{
  "n_layer": 11,
  "d_model": 512,
  "n_head": 8,
  "n_kv_head": 8,
  "head_dim": 64,
  "d_mlp": 2752,
  "vocab_size": 24060,
  "activation": "geglu",
  "norm": "layernorm",
  "norm_place": "peri",
  "norm_eps": 1e-05,
  "positions": "rope",
  "rope_base": 10000.0,
  "rope_fraction": 1.0,
  "qk_norm": false,
  "attn_scale": 0.125,
  "bias": "none",
  "tie_embeddings": true,
  "parallel_block": false,
  "extras": ["capped logits"],
  "init": "normal",
  "init_std_qkv": 0.029,
  "init_std_o": 0.00618,
  "init_std_up": 0.029,
  "init_std_down": 0.00618,
  "optimizer": "adamw",
  "lr": 0.00102,
  "lr_mult_o": 0.657,
  "beta1": 0.9,
  "beta2": 0.95,
  "lr_head": 0.0219,
  "grad_clip": 0.5,
  "warmup_steps": 251,
  "schedule": "wsd",
  "decay_fraction": 0.386,
  "decay_shape": "linear",
  "final_lr_fraction": 0.0,
  "batch_tokens": 131072,
  "seq_len": 512,
  "doc_mask": false,
  "train_tokens": 1173000000,
  "steps": 8950,
  "dataset": "wikipedia_en"
}
MLP neurons of a small language model. Each row is named by its layer, matrix (gate and up: input weights) and neuron, and shows model dimensions 96-223. Each number is 500 + 50 x the weight over its row's rms, rounded and kept within 0 to 999. Numbers have three digits each. A neuron's up and down rows have the sign that makes its largest values positive.
After each neuron's rows, "fires on" lists the tokens most often at its 100 highest values on Wikipedia text that the model never trained on. A number after a token or word is its count.

L7.gate1388:539504432561456468502540576428513495536458471551539513461478427600460507508530508450460462448534479554457505499508432402503503479445532469464597470487551583481441446434553511495491537541592518478502464420584529338489542510475617469508472557456559525531506448502564503485484418536438394418564417441555495588470567541522496525522511484556444507477501504482474544559578466446584496490433
L7.up1388:577475477556493449550482489467487580502454502483504464499474493387524525471508436501553489482573541468424488507455459513562497461492483472486503449458531476623430527447499481532533482535458457430545548496612492434499411533497540534543507493477477520527515478461562453443469542552501440440416449480577455553458510384503402589454495401526535534467574467496481413497545502433524495566514
fires on: "\n" 62, ")\n" 19, ";\n" 8, ".\n" 6

L7.gate165:520462536479507491474452471501468401521476530447470501496505537450476513558452423390535486591484516504504593583459483531459408578524527448527618535523484577479457586537534458601479482405449504444547474580520569547563530407482550521525423433478528551571439505491526600495378515501600504453595512479569492577528493518506527548454498446518478507518488454556512422493498457475412560437446
L7.up165:508414672501496467536460480448465572481496433482465453418511474583578532443508391512551397495411513539562455543526597506509506517505528420437550451542456506452429523498464521499487565605481573427586430514549522559531530501517578543516455524464563483556535500554566465519486548535448480530595495433463466535490484465463483520465480502481537465402557475524540425486437575545591456491425
fires on: " of" 62, "," 16

L7.gate514:604405621567476482465506460450494520418432488449623418445549451504478525449474428388556502537496665500519526417493511525457449575514454502461418456494550649598430510461512556504526439469527470503524462478501478407504499591591462524510538605479536480497594543505590461482478507568421459500549466508545525511447549578598496539503555465525488506421460523482438479378448420546531476473463
L7.up514:528429587490525409470410452480418481552485503481459500495467401562542487485525494540396543576472486544547475450465480552467413522535517452422511474513483547452443557560594555503515556539612500516413479472522504578523496423495429586539514499471486441533555457433495549475524536461513481546521477425529475560545540592479592546490446512544445479491580486529513454405482533590497511494431
fires on: ")\n" 30, "\n" 28, ".\n" 9, ")\n\n" 7, "\n\n" 5, "\"\n" 4

L7.gate1252:533451482466415461557488535522545536567474553466498530507472499563468484520549527555535485562504484503500537406511627500433447502515478500546415468505494527527383419429405513503529519486450558466472464542536579517475585550485508461469473492598521477539465594535504491447512477569516504425515428459527518458480500517562513578454525550530370593599482503503492431559565569401466514459465
L7.up1252:445598438473538476509509494510531513502408490495536463400555474594487429360522507532427582529484546538511378522460469512517531479535512494471492500481570511589504496548457592521526494584524445550503512452484451520594483514580469452489449542535417486546514483524469524573545393531488461573472537515493545489420519467482523482545533456534482503453537515501452472583602511503549520530435
fires on: ";" 25, "," 16, ")," 10, ")" 9, " and" 7, " Exp" 4

L7.gate500:505462458553455474449517509403490518520496495565541469465433483521501562464545488468444423475469429488494438495465503448450593470543516518491500474508531573519448576484475467495454458496486515554510502499571480424489443516463507570446579484468452435376407429506533430493443520521401517491561492540502464514479551479576515566442563507562480481447484324532482489435452389440502430559446
L7.up500:537479549444549495479511462469568486510489471495536501511516377449535378502511494468463500548554503516369409502474463436526535480578452525542484421507540500480457423444407478519515489491499587488633503452488508439532409504581580497474492581475506513517537507475448592410505509579461443411521541537536404557551462505527529546421526477575395569407475525537516489515511462503425487476456
fires on: ")\n" 48, "\n" 45, "区" 4

L7.gate398:521503403483535384481490502464557495539481494454527450420493409429492473408494465400447478564444459390472548511530545485440572503561520571537440568472509470398517560471484488506477619485504654541519558539565467484487466420482582504538483491390568554506451471557509520437480466638458529444521562459562399523530496433474607625407522473464442513449443502563526553515518485496557387399487
L7.up398:437596460569493454504570576535450460533490448487526512400469463534589540497522495599543491400422440451450519485479477489435516411476484512452469452500508572519480484496526442492424444560509498515514471562543618545404460486504546463574485487431519520485510481496524425438475587407504450482485451519440509531501571499493485502495561442517413514456467495656543482483541425599399441424438
fires on: "\n" 52, " |\n" 15, " |" 15, ")\n" 7, ";" 7

L7.gate779:574469448549489510474487508498484603537475516573498484482510379459506519542511482495464475562544535342467430528593447566457546491557546496537489521482553540537435565546503563507485487538555532547473532456590514451501516577545455512591502480477469531522422504525588488533470582385455570484492479464466534597518439584569612528469551508496552572456533424474509586445472461457509510463453
L7.up779:500504402516471511442509559513443532570516445473528518525500518504512560316499433484586461413592471499579535484529488511492542525501485405533476536498354498412561498552481506476462521485532521436459449466533437513508554519501489516478544566544454512505461533464595475578574474515518512587529505545437441531469449475450468566484461441513531570535528448651509549493436494483464412503494
fires on: " |" 51, "]" 9, "," 7, "|" 5, " final" 5, " -" 4

L7.gate1693:553412574495440471453507504479498558546419417531455483561477483475470558445492580457528506529528521475500527415544498568490550445519397572452522495544556539449380481496485519615503579540615541512406565525542513549467428542473514450471541590451418469509435561467545402521496487562551560464512540543526528533588440548576572429539466490497548552456543520495537439482484528519407521536496
L7.up1693:562428532480484558478498405462434502493425437494487534535435477537544608506572432572433457530539458491520442519510527518539649425471470544455421503587489499527512542439542576526466592514504444564626478437523468534486465497396524561610532489401537557540412527517623524468509528486578482563539428479527526475561472503380615516472460475567435451560470548528547433516443540527544532521449
fires on: " |\n" 25, "8" 15, "4" 12, "2" 9, "3" 8

L7.gate1022:497569527625506511441491385565551454533450516540455500499432508506484530483541519498556496589464498476478528407511442542497539539495467469515551518520547567374468497477491458539403576485459460508531509486553478561480393419495515478465555444445453593461518436589539531538392518468445435421451471542486522516458505491514471476480540438483574519524523495425522457459546444394486508524484
L7.up1022:570634520440522431425536417542557461564461569538526520532595528494558509473502495481512461509462459533432459572603476602500587449498525484531527560520486603478542421511458493525423363506577526558417550576470475458483519545536467499518465465461491467442514533438566468522506437486416544432612437466534522488456445446599533479480507521545522527508518589540503460366501462487464475560523
fires on: " |" 84, ";" 4

L7.gate768:447500516522481490495627510514417638543479500546506492459561517561474492573513581459528494581491517564409682525475524547497484386536477402487466537519501474523460450466449513541498486518530538448448514479516480549455474475478511418499566534527440435527450518460567489440513522474495466501526496587395652477557449467585490542564489487429546604648500478510515526429504506393543620528531
L7.up768:426513506531469511456526427543598492560554495437554426510446544500530368474537580368478518510579520514532506471499449491478516556462469482493498507521443549523443580439502470506514507480534394468494491558443452484481521466584555435532464592419503489530509482503553496495576546472515398509509481521409531519562455612433441572535560536537483587447500462510493508479536529515512470448502
fires on: " |" 28, "        " 12, "2" 7, " " 5, "3" 4, " and" 4

L7.gate2338:482499445478519617455533561518398549580381455530479525505452491523494529478574588381533421445519546497521508462559446532535501483542428521525505461492485504409490438442545507502493493497552508432477466536416533582530524461418430413439560462466420475487610437470557436433459561393470519450447502547543508550518512521544517474508515520454488478432530477462573478482552440576428396513396
L7.up2338:513510478488437556487510572422548540457462487430465509511536470551430431510407565466540578493498470488455456442537588537450604510537464451550543361531446548550618456553451456451573483560550430404491545518532558468565532475576510549471525411577474480512576433521535467495495484493520520501472547429496393513501439465474534450420479543541461545472454573439477569488484610516430479545534
fires on: " (" 22, "{" 21, "." 14, " \"" 14, "-" 5, "(" 4

L7.gate151:517498478512541545581426452458462514517497445572465501532471441465435491542527460493513452487384473473468476510412467512527572500567457587538492504432464588461469521476509503524497534505567500572482479491454544529575492440505471484510559514516421574511460567473495534510485469480621472411486509572466513575513465488433457560420554504475492517422531540492511545517500480504502477439504
L7.up151:601501625468476449520527408529518475609526510464505449536492438442414479386466539489428551505544573533543488465448606615497557476459468475448531628456415499491563560537529478515585404535493516506480542457447518472456385550589510490424518467541533529464570459584482578501527475478510541447429518482482501466505460516621535492410535492484455420530569565508482407501519522483555460442436
fires on: " D" 72, " Mill" 7, " S" 6

L7.gate546:441530526449504519488536457467550536445498566567521615519568460427505556444429591475553472517387379482547492592468444545412526503483438563505440356463438546442446560501536561490509455571528476553435454405476543553420392373527562516472511576502467568433562544496504516546598510419546397497612418537470524510546563512490529457388570511469590511460417497484538437485510551500477479546520
L7.up546:465572560421510524524524484512614458524456503579462513525538584503562521502526551496463491549437541476687525388489495483529566487582520535505437513539439496563634576526476551527544508505422500514463484489513506472401449475503547459579532467437501537490521465457488512561531427499399439593555482606486497558543482520548482460454444584506493465555454532382531494485491510510515520446494
fires on: " S" 36, " M" 28, " " 8, " age" 4

L7.gate1713:501510521484579486460527418563493489591459581596475540465496399513484641545541455521501481475427445468476425493457546552567542509496436455461500494614431505506448554532627468481405587594492472509451514482493594545508571421424487538525507503519550465434498566500461441410412472572513523454518471537517583516474518542401535522432501523487535453503506466627435483460544477505514493477487
L7.up1713:462588517645571452453491511470506488494512502479446467571538453494494514486534484546603399442486461415512472496557449443518508571690482475524549456504543552518461499569481448500555528559664467554496579542545428448482500510521444489418495442537539506499494578515502509473568550534605427509484535464568537475519535494537444552468445436472522471487509493470564510551573452455564487522429
fires on: "'" 13, " |" 13, " August" 12, " October" 10, " September" 10, " March" 6

L7.gate940:511511535471463494438503456495494488592425484505502559490476514372523500493460529569523581554463508489391521448423461524425545492498513571473520516559535546503453419483502494567470517551525540580482512496598556563535499519489511502560586435527492442528482506585440408450500535506577489446498405480541485440376492487536465516457450593478465500426507467430528538459455571554436532527510
L7.up940:496410465473527401528557476501505510399478488511584601469391504417534475514501502401565552549388489604446572448567488471508469492541505421478488590480417485546542586489376476500521602393486471502543485564541471458507496464415415433537395467395417470455538431611545554622500505470478434504502502509498584503549447527460529445461565591468501476504509568461565512522470485477524534478414
fires on: " until" 21, " before" 14, ";" 13, " later" 8, " to" 8

L7.gate362:532514549427487433484516534479456529488436409507526412456491471437590547389567470526521470533472576507571536441412431433528398508550418488483530522484553557551478448510541551473497540609518517500505493514549574577525549576484438430504517527458410470513502617555508423363456530418489526452512470503424553480476495502521550420538472472515459546466400609439609500465470461512429511483584
L7.up362:539469518497563483571389562530539430461482485512529517585423522513417587573532377524513521508513595498490576565548547452484497532543499482479524391529478542503432449486606525513480473598443518475516491481628523502543568543458436528512536564435479475486478513576525491587532565391403545517486452436535547567480525491497527521494474453539458442504528515466590553430513521533548536507496
fires on: "\n" 29, "===\n\n" 9, ":\n\n" 6, " Di" 6, " |\n" 6, ".\n" 5

L7.gate719:569488524515536395554561374486503526493542612425536491520446529392540490514561534449512511510489416547467459535386458515484531503488398508540424495466558509492548434521519501524448525438466555561614559522577514481565510560453548431541536491538427455487552517449494457444524554610548487503539543491498535506456544425565518457514498489537441521553457567465529487566483461542459526489445
L7.up719:483489490467581546525556472482431528515505545433469534530483598524489510479490442461499444485510395454429501506527456485445535509560370565490513588442529483546415561495433496462439449553597534529598447545560480519511505513422462564548415598517581486544396534499448451469550535535555500462492492512465512511509524514553521576510531474545555532551460515441532415463446555553497418602566
fires on: ";" 43, " |" 35, " —;" 15, " -" 7

L7.gate477:578630491500559476512534389418583588478500495626505560436508508561529430444497472488437356534496491418475540402536531444448529468591455397535554554484498524580502510497486500447555503576506595549534464482507469455505490480484413462516599515394444520515511529459464478546529521526511477491546477463576552504512538526505448496463522426549515511559519549448463494422460440506519475527567
L7.up477:528547452496589502466571535443481501601512456534445505549597477518521452473492430517513390459530453478511489504504480447524543551436506538444551455485526499383490454543591489587487401587506461547458510437565496517424526529407538556627389551461449510442592468502499500439454538528446511444516467441452483506526521575542551543494485571446619408476565529569607462381550533476448489534477
fires on: "\n" 49, ")\n" 37, "\"\n" 7

L7.gate441:592526536490493572414524568523615580503368527510521604519422455545508377531482575489512474518462563506477467422469479489505512362505484532501547476468396485451585443434481493487509494526561488577550508514480579518471493566469486494549457429494494493507547538453444529447474468491497459400535483474555498527526546501649410494476429378506461489508517506471475576487612521488471433516405
L7.up441:498526404580532473561437491504530467493502487482559525542592521488453481455511540535470486513542552424483493430530516484521540534426522511557554568485513463572533598581527435494395474492489505457501526433507581421431518556429571434534471551479422414512574390479450519521539518618529505448484580465538413546478438526480478448533495448463546543499577428449471449472475469510546468497545
fires on: "," 59, " and" 19, " (" 7

L7.gate492:466493522440490532528524493509445446473554489561436508504403575492447526510558517467486569485480425555451407395493505468434510537572489535579577501462402535474523505560495475498536557462543491468526503533507590495547560519537604481492539468471467568515440488564533431511431526479523452458440549539514468516531546571446543493501443518453495536439519506381421505469476432518497539429467
L7.up492:455536444497537455510423508489498467516596392560498464400556483488485407499539460559571493561510508504573494489399485492444457382505496540455466632489532473582463541463568439525452514548492513405495503454515483576539542517530484492590494476416456536462556367596450583572538592503586530564512494518471477478478580488510523462518504465472483513479497475545558511477463487518489482481540
fires on: " one" 19, "1" 12, " One" 7, "3" 5, "l" 5, "ch" 5

L7.gate1304:434493492528508477468508533452453454519466611551403524406449560509526491538552446506532457494508496403521522437516508610519453578534456580582500516501513527544524481549439560518567623520520458534566441498477541504587482472521448448417472471476457523530524485547498431429500515427409484401393525436596518616603621492531512473443458357464470544478451493462421490557422600501529481482500
L7.up1304:549449534539559434429511526528440459483542528433500509500413553515484610453568509374545481547420474448438447523529505464461508448484519487440518505536558425435473480531453442478564592522481468546523494531472445479544483473456439557446402484519554504426466546522492476459605465507497527527519521582479490508553570536507499492535426551528473579565492518531561579555514539466386519470542
fires on: " |" 81, " Sep" 4

L7.gate872:501480473507471502483563454484479437536456518477576513568489499531508509498463537442457474533461526535377409502507357466492520513513414478464565546503487485513510519484448588531466422478551504542485545453462389539559460573435504518472482519536558489442607463511529530538474469602462570503556505517463467530415597502686515541481483400539455526466446527502518498566542428510415552477533
L7.up872:448524451494548439537565499457494530439455526491541475556425430404491476481545437455409569466505479547444538571520574502542454564599465579497527528462438478534496510460463502497648517544496438475452449499526508519517477555585562457472565459448462481553433473492445536525566528455384460516503443449454492670479466498525519551439484493474515486504504521539515555529460486609478438478521
fires on: " as" 44, " As" 7

L7.gate1745:470490510501606564581514412476541539485393603534570445515425507493472477521514520498525440469541466522577446446467364581483472526502526443574469585612502559479462502538568435462462523518545513545495513476478567391515497460518475523515456424517519538503540560496537504566548581579559465504529413481475478486561473659502449530461479500492530529471533458497417579596529504508429506461522
L7.up1745:569515524504487580500604533605423490562485485494450484376533475504545558479457488454493548486433497544526482518466617548543476548474539541502618461537525486437564448479483530555558501472505426446561451476516470570451499553563600452575549473486577425484492543525558442556448513549469448446463541492553487470420398516524477517496521509432400500420562494474458403452437569491652512513524
fires on: " " 44, "–" 39, "-" 7, " to" 5

L7.gate211:459530452485513592478551522490506572461476536465578458521542529573466562530488547546474461538408520499569459506518509530471504467541437591511588551491507568566441459480513466464476579555432560554506510539562550505529420567445452414519581502453467589510553535494490556491464509564432506500503505497569469535489590553431458489479543447550620542520473469492525462528546458580498543497478
L7.up211:514441558368485406627432486394568524444534459509465568543535506523454555501456480560484373534520536493515494435500536475560507508476541554543436474580540530526475517524493504533538473569500584597476555510567491503475414497466507427534548523464501533488580428593593492533448433579536518473451532440416473508433427390516502472386478491489430514497567503487443489502512537530564419489389
fires on: "." 49, " " 15, "-" 10

L7.gate1785:453518483531489561643489521553512568516560477558369587505455489563586385500461507438483587433535511564518438500397425551443503520456527485501527544597424466448560498462478468382547431519433594492410582491490427540516512522502539429462490408532475543496511512439529482476475408594446547473471523464514531501486566542532551473462520480488511531506473495568652575595526595580569478451437
L7.up1785:635536458645370501507581520549552427539531458500433517542505495426509490481531447525408466471500428469488406470421446496495411449426514549610539474457638505455528474495546475551568545565618404413515460531495555510492505419467635556533638501519489481470453494413541529462474418529491454460420481545523578531641484606541525491567478533466471489495468548517464500462498576497538445397553
fires on: " " 45, "–" 10, "-s" 4

L7.gate1405:516462593572551465474400514563492558476572586460364467441528512572593476515385483551502537472399512436537505511403508511534462406491463464513500529493482542462543523502611491541621447542478492521461563516537514580476540461530580529515450422478504470437403571497462530450482501525478456463482464530479562505540577503551503480458429469511463464512504558486404505483570442483395575469535
L7.up1405:550482561587369474521515551531460460532462493451496509396467433458433443508500652410497554495471501499467416466584444623527466559537564482497465478460581539536515574499472455500543454456442498493582452493534437469562494537561417530470511515444424474497460471600536407532554573517476565560500460539579539457480417541492420505511541437528482556472555523401476489445601513524537423458521
fires on: " |" 48, ":" 14, " ROU" 10, "):" 7

L7.gate253:504487521399543544514509404421525584418564474581526569520614567349496537484409477473552451558506504511580506533461492566491460502447505590528527475602477502466453502518544396584511559477511524468490520513467488561476425560498492425483447527454459442450475472434607520535444490535565424487511490541426548557547543450501616462496458526536604445451449428415555515552548456508366469501480
L7.up253:444565504462398427449498546484449506489579437522514501406512486520442508465487553518482498480468520459546425527599550539530363550543531518513545523477464463476501537391556522559534441520558511455623469510499521510472500471453520583491551530458512617558487502477531478466519450599547424551478486495511575522602546484433495453472452490498541479585506501457513481639468554480536481380482
fires on: " No" 14, " all" 13, " of" 9, " total" 8, " were" 6, "s" 4

L7.gate2722:503408556490553491540540489448515513534511599582434530466565515556442553446518486479548445520418503526443461476539602501546631468530450506472533448579532495483477484451511483552471451504636572551534466459514471507529414512392464371492545500522500507453482470402548516467487441578437526480433495437537467521594429449493556492466494480482511535479517508422532528489515475474486479469405
L7.up2722:469551528446498435555410483480553490571465459477498521518541549590488504434549533418529560510459466521439510450567542517463521526546437505486556490495455424529504523423630565528567623466521531587455468507518485436527508480568471485463535537506502443500508541591522471472494538392400517518538410574623434493427500547530452447483499447507431549439508500471563497511500605537507556582400
fires on: " " 33, "9" 10, "4" 8, "7" 7, "8" 7, "3" 7

L7.gate636:412549473535492415516629466516516387531454591621485507506512537546479544435512518550458523429476489582475484492511510567443535458541565523417533407523524533463486472486496478474443525490483523540482552519496415396486491492437552421502529509538520460521427468562512484484485509478476582525532457548538474490459588532588548584476524432469575520536503387562536528498499533485483439454454
L7.up636:507480518438504434537520458488633526517489499477478466444518517427546401510489538503457500461509492462551476460610477546476497443460555565476521513467541561536534511457490529533497401468490582569527563520521469574540525464486524467499493435490489497478480553481477464481484486422405490472573513445457476558499522397537589517528562475592415573498404506535557492536500540539478468495537
fires on: " —;" 34, ";" 26, " |" 23, "WS" 4

L7.gate813:506602469553526411608464419520435429497457494447574450569437470444588569446481458467518458549445457528495511447493493539528484522408496545467562498513494500485520530393471423481584511482399568529485533505460506510547517514445493440557559567499453494389533559572523531507475571524522541499577487402380488491498578460544505438521501523542428434493534579404515498468488372519446421530535
L7.up813:496478539546476440499509443496440544559468556505519554515482583560407456390479513506490495540452479597411525559580461543467543554477559606514461437475559531422531477437514556460533553451472503530530436556522446558479476478467557563502487509439443516514522456546484511398510524534471588456514508480522478445521525533517556437478592469475518573487548355472509524455494524468548484612515
fires on: " " 30, " |" 20, "o" 4

L7.gate1084:601548513427446496443497497463485521429433511547478572539564417564580549415545505459443559473383448519480449488593439551566503512537524525476510495455599509511468441423520465438444553568468572479423513406470557549529514449557465459521453547533520543533520444470558449441504555460531484518484539512538583656532524511527484504464423474448556557480540468515532526601403520540542490541539
L7.up1084:566448449431538575463537503514532517456484525501508459518529418562450414511558422376536468483491418505533503509618515427581486561468443490454418502415504506503480462550610553477503510489489530456533434426565508497606494455561458499501506450528451512535480518596471519521548518459569463520461461488502499599496415460347602535519464450471538457525492512408565538558566507506519476579497
fires on: " \"" 26, "{" 20, " (" 12, " [" 9, " '" 6

L7.gate2224:474466467515452477512490467484484497461524501501574596495497548409469584460472561494535534507485576526452430482546575497535515477530467523485585452505516574519515553530536506482462447551531599459450527464513442519519504518552548620623554613540517539439579618399532531473512500488474426493506513517523545332553497507557492526532451488481490472493491586573495545523529558438497529485515
L7.up2224:527492490562515454500555515546506567608553504529631609567418433448535426436480386552603435493507541490678563511507491491478452582512463546531450571573520518520474490428463471362496493468519574455419523482621369509550524525525503549583419433456474528535510441546455470461462464536573495489549513547521488471546463481549547466466471514444518555421490531542457494465495430528523475516461
fires on: "\n" 16, ".\n\n" 12, "==\n" 10, "\n\n" 9, "===\n" 6

L7.gate1548:486480504469461510514444508529409552551503537501488495505557489542502446435462516604494472461464458431570508545504489514432485461555517544630498479460489509597530446547546458513492559468561537489516600460506536583541536558493482528501340435550436443471464514537491499492468503559550581475513447536469536483482561490452442497547454337464477529482516499473496500549503593473450583465441
L7.up1548:427522520521584520460588528378542423454494471441505525457490493522549504448503456519535491473419496474349495500415539470419548450501501525345539444460597487497487543558482439518597480476563501488537542545503529618513501605408425504441571516596492569453374507519424563495479508423504505546489398509473520580499572544445416493568474496491516500463538442476574543493534538557552484579515
fires on: " |" 39, "|" 12, " ROU" 9, " /" 5

L7.gate2386:577513446455529470544462448486460510481441585487544471405477494490493484489448666533611481585549539537510456431450415543494422455453419554511433533531606512482553524434489423501515523508442532495458453519481426474443498449448478504550492515460440491577456442488487510442500512600474581474398497531474422567495549613506561495512578663564567532445478560592494489485430482427420467447489
L7.up2386:453576571457447546429493503517477545470492343519473473430579513379553559448489466510514488468561488517475520525489505463502540549525459585547495433525473452466510498493546471490509557464515603482430482506508525478488480461509556577546502533505495541598426486510432482492500476443600497540436455475530506529421504479487609428505450540561439437515438594442479585537471497528475558546572
fires on: " " 30, " of" 14, "an" 6, " had" 6, " a" 4

L7.gate1067:514456533485414539475530593515520455477435584505511547382502533526435434536514466586563445516561482520368595446559507496440433519563493495377508522483513516507445515518501506470541479614457488470521510569532510453455589461563571439496405492478472459472452565462543593465439576532380522398558462577517596486528538422481557476464473462436368539522450439536458496471500463453504531528507
L7.up1067:463483452513512534554442552556475492489450520513559559600520506531515512624461452568488471504533544622441488471474434518559435416521389541458576461486545523557465458472433480532441546543476477453492480537515481428566467531542575542484469474457426413527524389449499457508589540509502492388483429497458474481516463442525530588508559606480636450484591490609489480471428477478552557479442
fires on: "," 67, " with" 8, " and" 4, ")," 4

L7.gate2473:559489442604492454505477465405459481509516401554526565562466535466457493627512494548548439505450517509508505472534443376449496554532437369563447458425487460594503533424540519598569594510445533503425473499607520514484481487513456388487498497451463435412435553557523519462461514412495418469597461633515550494560516501474445555423515515511490455456543461581516592460442425568452587411442
L7.up2473:434514426462501531519458529546592480437521533524551520507524411471542469498627469460497440607563524407454556445524548506468507489477599467480489482656512504514435531549422446578424542515633542548455473505498510506489458390497445427463479531415508614518393564427503486478511549479538447565517557499460451523447630595382632547484489468442458536390532513477468393504580439499540558492486
fires on: " |" 39, " " 13, "0" 11, ")" 4, " March" 4

L7.gate650:516536488557488463565582364641502406515426498545452502511462453438591595510476481526464497509464468430480562492516485548481542505561459488502510448540410529525501429461579549425523387515552545464486431524546449521463511484577493442435472554533533484512608484522536424423497505510491398462515483478473508408531455668571389548483479455525464589455541506482526487434449563565561535543485
L7.up650:539458514526579416510545467562444613541449426418459530528458545485423559513571539475454483572459503443550477501522475584513501375447477468564574425456530449412538523550452537561478603507525473525456471529553564614556453490471391457543506375482528515443529418508404505575497468421473505408572425491508441502564478491477473381477479505598433495546487576486524531539516500529467467455529
fires on: " until" 28, " to" 12, "6" 5, "0" 5, "3" 4

L7.gate2335:498518514534445455507573444545427540524527488512483476509534544384473577480531424491444396412518533525468483535510505586339516534596450529503485488446479571483463603503475533495622381530465506606569569503554480514548461583528500534469522465457596477512562462608589434461484592463550453447569497522466529526414501560565481460441528473471494453471492513523551592417493558555520566443482
L7.up2335:471591472517531460539533505443554420488375465464495512590503525456435504539487562488502535540471526509481516576439553461477467522539541452562524491490564509683536470453535514528475472400460451448482542525566473557538592576470488457414507549525507431480445485585408445494547517512575424529482462519496491402440533560507503601515500508471472563546500535505553505509495455546417473470511
fires on: " as" 80, " As" 12

L7.gate311:516543528464632395497557533624531490500421531565475394501457483505549652461502466461537498570407530432554474468450388475471502530470519497550478511571533514536575421537556499551455518467484535478459466553556509521491430490492494514636452432433454428508531578532460460465460409416419504452510514461484417426524563463505559445385507453456437492514471563458461511437539466539426472468453
L7.up311:480455565564574534518489517474464456489459519410512560513463546539464505528573466471484573427634443395471480473498525471528508497497437607502513453595541452474512492529504443544491552572529436532540454511453412513579488521432499472504481604552520484560585376554413516546546436599393444565484484487492592511467514512455521487414458504499469602513495429439518489480565477522459494520455
fires on: " |" 90, " Sep" 4

L7.gate2322:508493489526493513546522525502510499463476565424576566544460461476511592426530605505576518531568544495487503544541493499444533511595446550461454479474530471539500489419434486586476405493471500404577375433500489508595515468544445455568495425419524476523495514432490500575493493607591531462449450453503527605502453505574524484498524546468532560362516374514497500475476455476459428422502
L7.up2322:518565449470428543523599480548386588524534473581547505511498511497509438521541545402464486546567419517485563462644550496530431439590466500524498526499568503482491570457501593474470469401577487480450493482552445543466543509552515474423508577427459434456451532529498506432495518404550562459385428510460491487497417492503480441442453467568542532478534525486505571558418398463498501572508
fires on: " of" 43, " in" 12, " from" 9, " " 6, " at" 5

L7.gate619:559466493539495564456595558590467574421468526504510483579552503506609574609523443502530449501498483574529554485531530521500588399523457551482469530473456596523517388462500469504479540486515536505513538510462510536465660516400512503500568415566444376521502521498563461429437617555476473493423442537507480452548589496577393557431474473501416560507521520534508569468472456487546435521535
L7.up619:571485480532411423506529500522502559456439509488505470491463384450472559501455528430500570484555531522469515453502542500500481554480538531453493640569547510563489531473430504501433464524498535491482508529565459483434463529463484537468526485501480524496517433500525468532519501515558525461472600422516433473597411473538575394487449515384557555541476598513384516485516492474520607490504
fires on: "\n\n" 14, "==\n\n" 13, "==\n" 12, ".\n\n" 7, " ==\n\n" 5, " ===\n\n" 4

L7.gate199:608511525470479466514525608643581596490454417491474486518459546443465543505462495458561526413467521465468554481489567527537434466514411510420567433458449562529552403438464495545500516476453531517529479583456484518558512564439530582432533466479483528533406543432548402449539610461525579416424502568491451478458577541493448582413488523533453531465454465517564491430545536560435449566481
L7.up199:630508409474520464457496478535485536527506514504587409497513439562418552509560541545563515481524511520428421473530476379502497517610484529540571537543559449483508427436420455493542474515527500640461488468429437493524594458457520537465498537542471379454563511498580447458525535492498483452496481485484481539486457469520401462507446453392523493435513487504553530463462431511509482558468
fires on: "V" 25, " v" 14, " V" 12, " t" 4

L7.gate2171:467474600513525512560392556532527598523484428566539566519490574518534486526461480467494565509448466427431496453625520518537487485553433538499529471464504526530553474463526468491505501497520486586500452565597468431408484504459541455543388592523466480462485553352550316489564468521561483568462446552437537563482426525519486546475456538433486551524489502448567520542529493485508508469528
L7.up2171:509503604486474499573588511531440526530506511468557503493436458452510421465569434522408520530499455425498465548419479522474446436442482514540562482427475556490488605432395538543482473501606516517522461487489511537504459447523427550500419493463591395520467492528569536560575456488557436390473516492557466486471481541594511462420479512433383530428504509491430498576540606446500541656463
fires on: " S" 28, " M" 17, " K" 5

L7.gate157:503385493535497515550468524473568508474511361541435518543534451457457475467519389373509517461495525543542492530486478536538512597519620566530560428475476456472467523530513504393513463384548483591496527426484436512575512443556525499612550580511526579520556484495511557487456477456503467421524501513397625597444447481454433402485413556538509447534618454445537497479457462468534419524594
L7.up157:559506415551463509470556494514473585459526539470475510604559524444479523410492509474541428453542465461542442447436531432429452434467516578487508442496537438483534470458481474465416447472517579423440519503446573407517489456488495526498488494460470504497439523438564510441577504483551491589533452547477496596468473470602464542548453389530552443538545474510524495522614614504539527500550
fires on: " |" 25, "|" 18, "0" 6, " Tian" 4, " Baseball" 4, " RA" 4

L7.gate2669:477466460473558476537511420620498529559493518539481537537456507490547528440504544473450499521510548536475482478468472508535638401519483527469512440405411402588518549473560375575467416463430451491590449537475513538563567564517447414535526536458520519486543481428503561431490484489515447489505460565456462508503547467514545493483464515486479499493576537488580497518428504494446543575545
L7.up2669:452445529511475560412386503440535424504457446558463447402627433487544565487502563496615438476576522563535516453469577522520493502451541542518540482513525449439504466541536508556526561494456447625519437445475527490457485520456545475481535468503515514448447598467426441570422406467427394618541491477525501406520468451463500493383524621505388399436517448461580552479529549505509455550549
fires on: "8" 13, "1" 8, "5" 8, "4" 7, "0" 7, "9" 7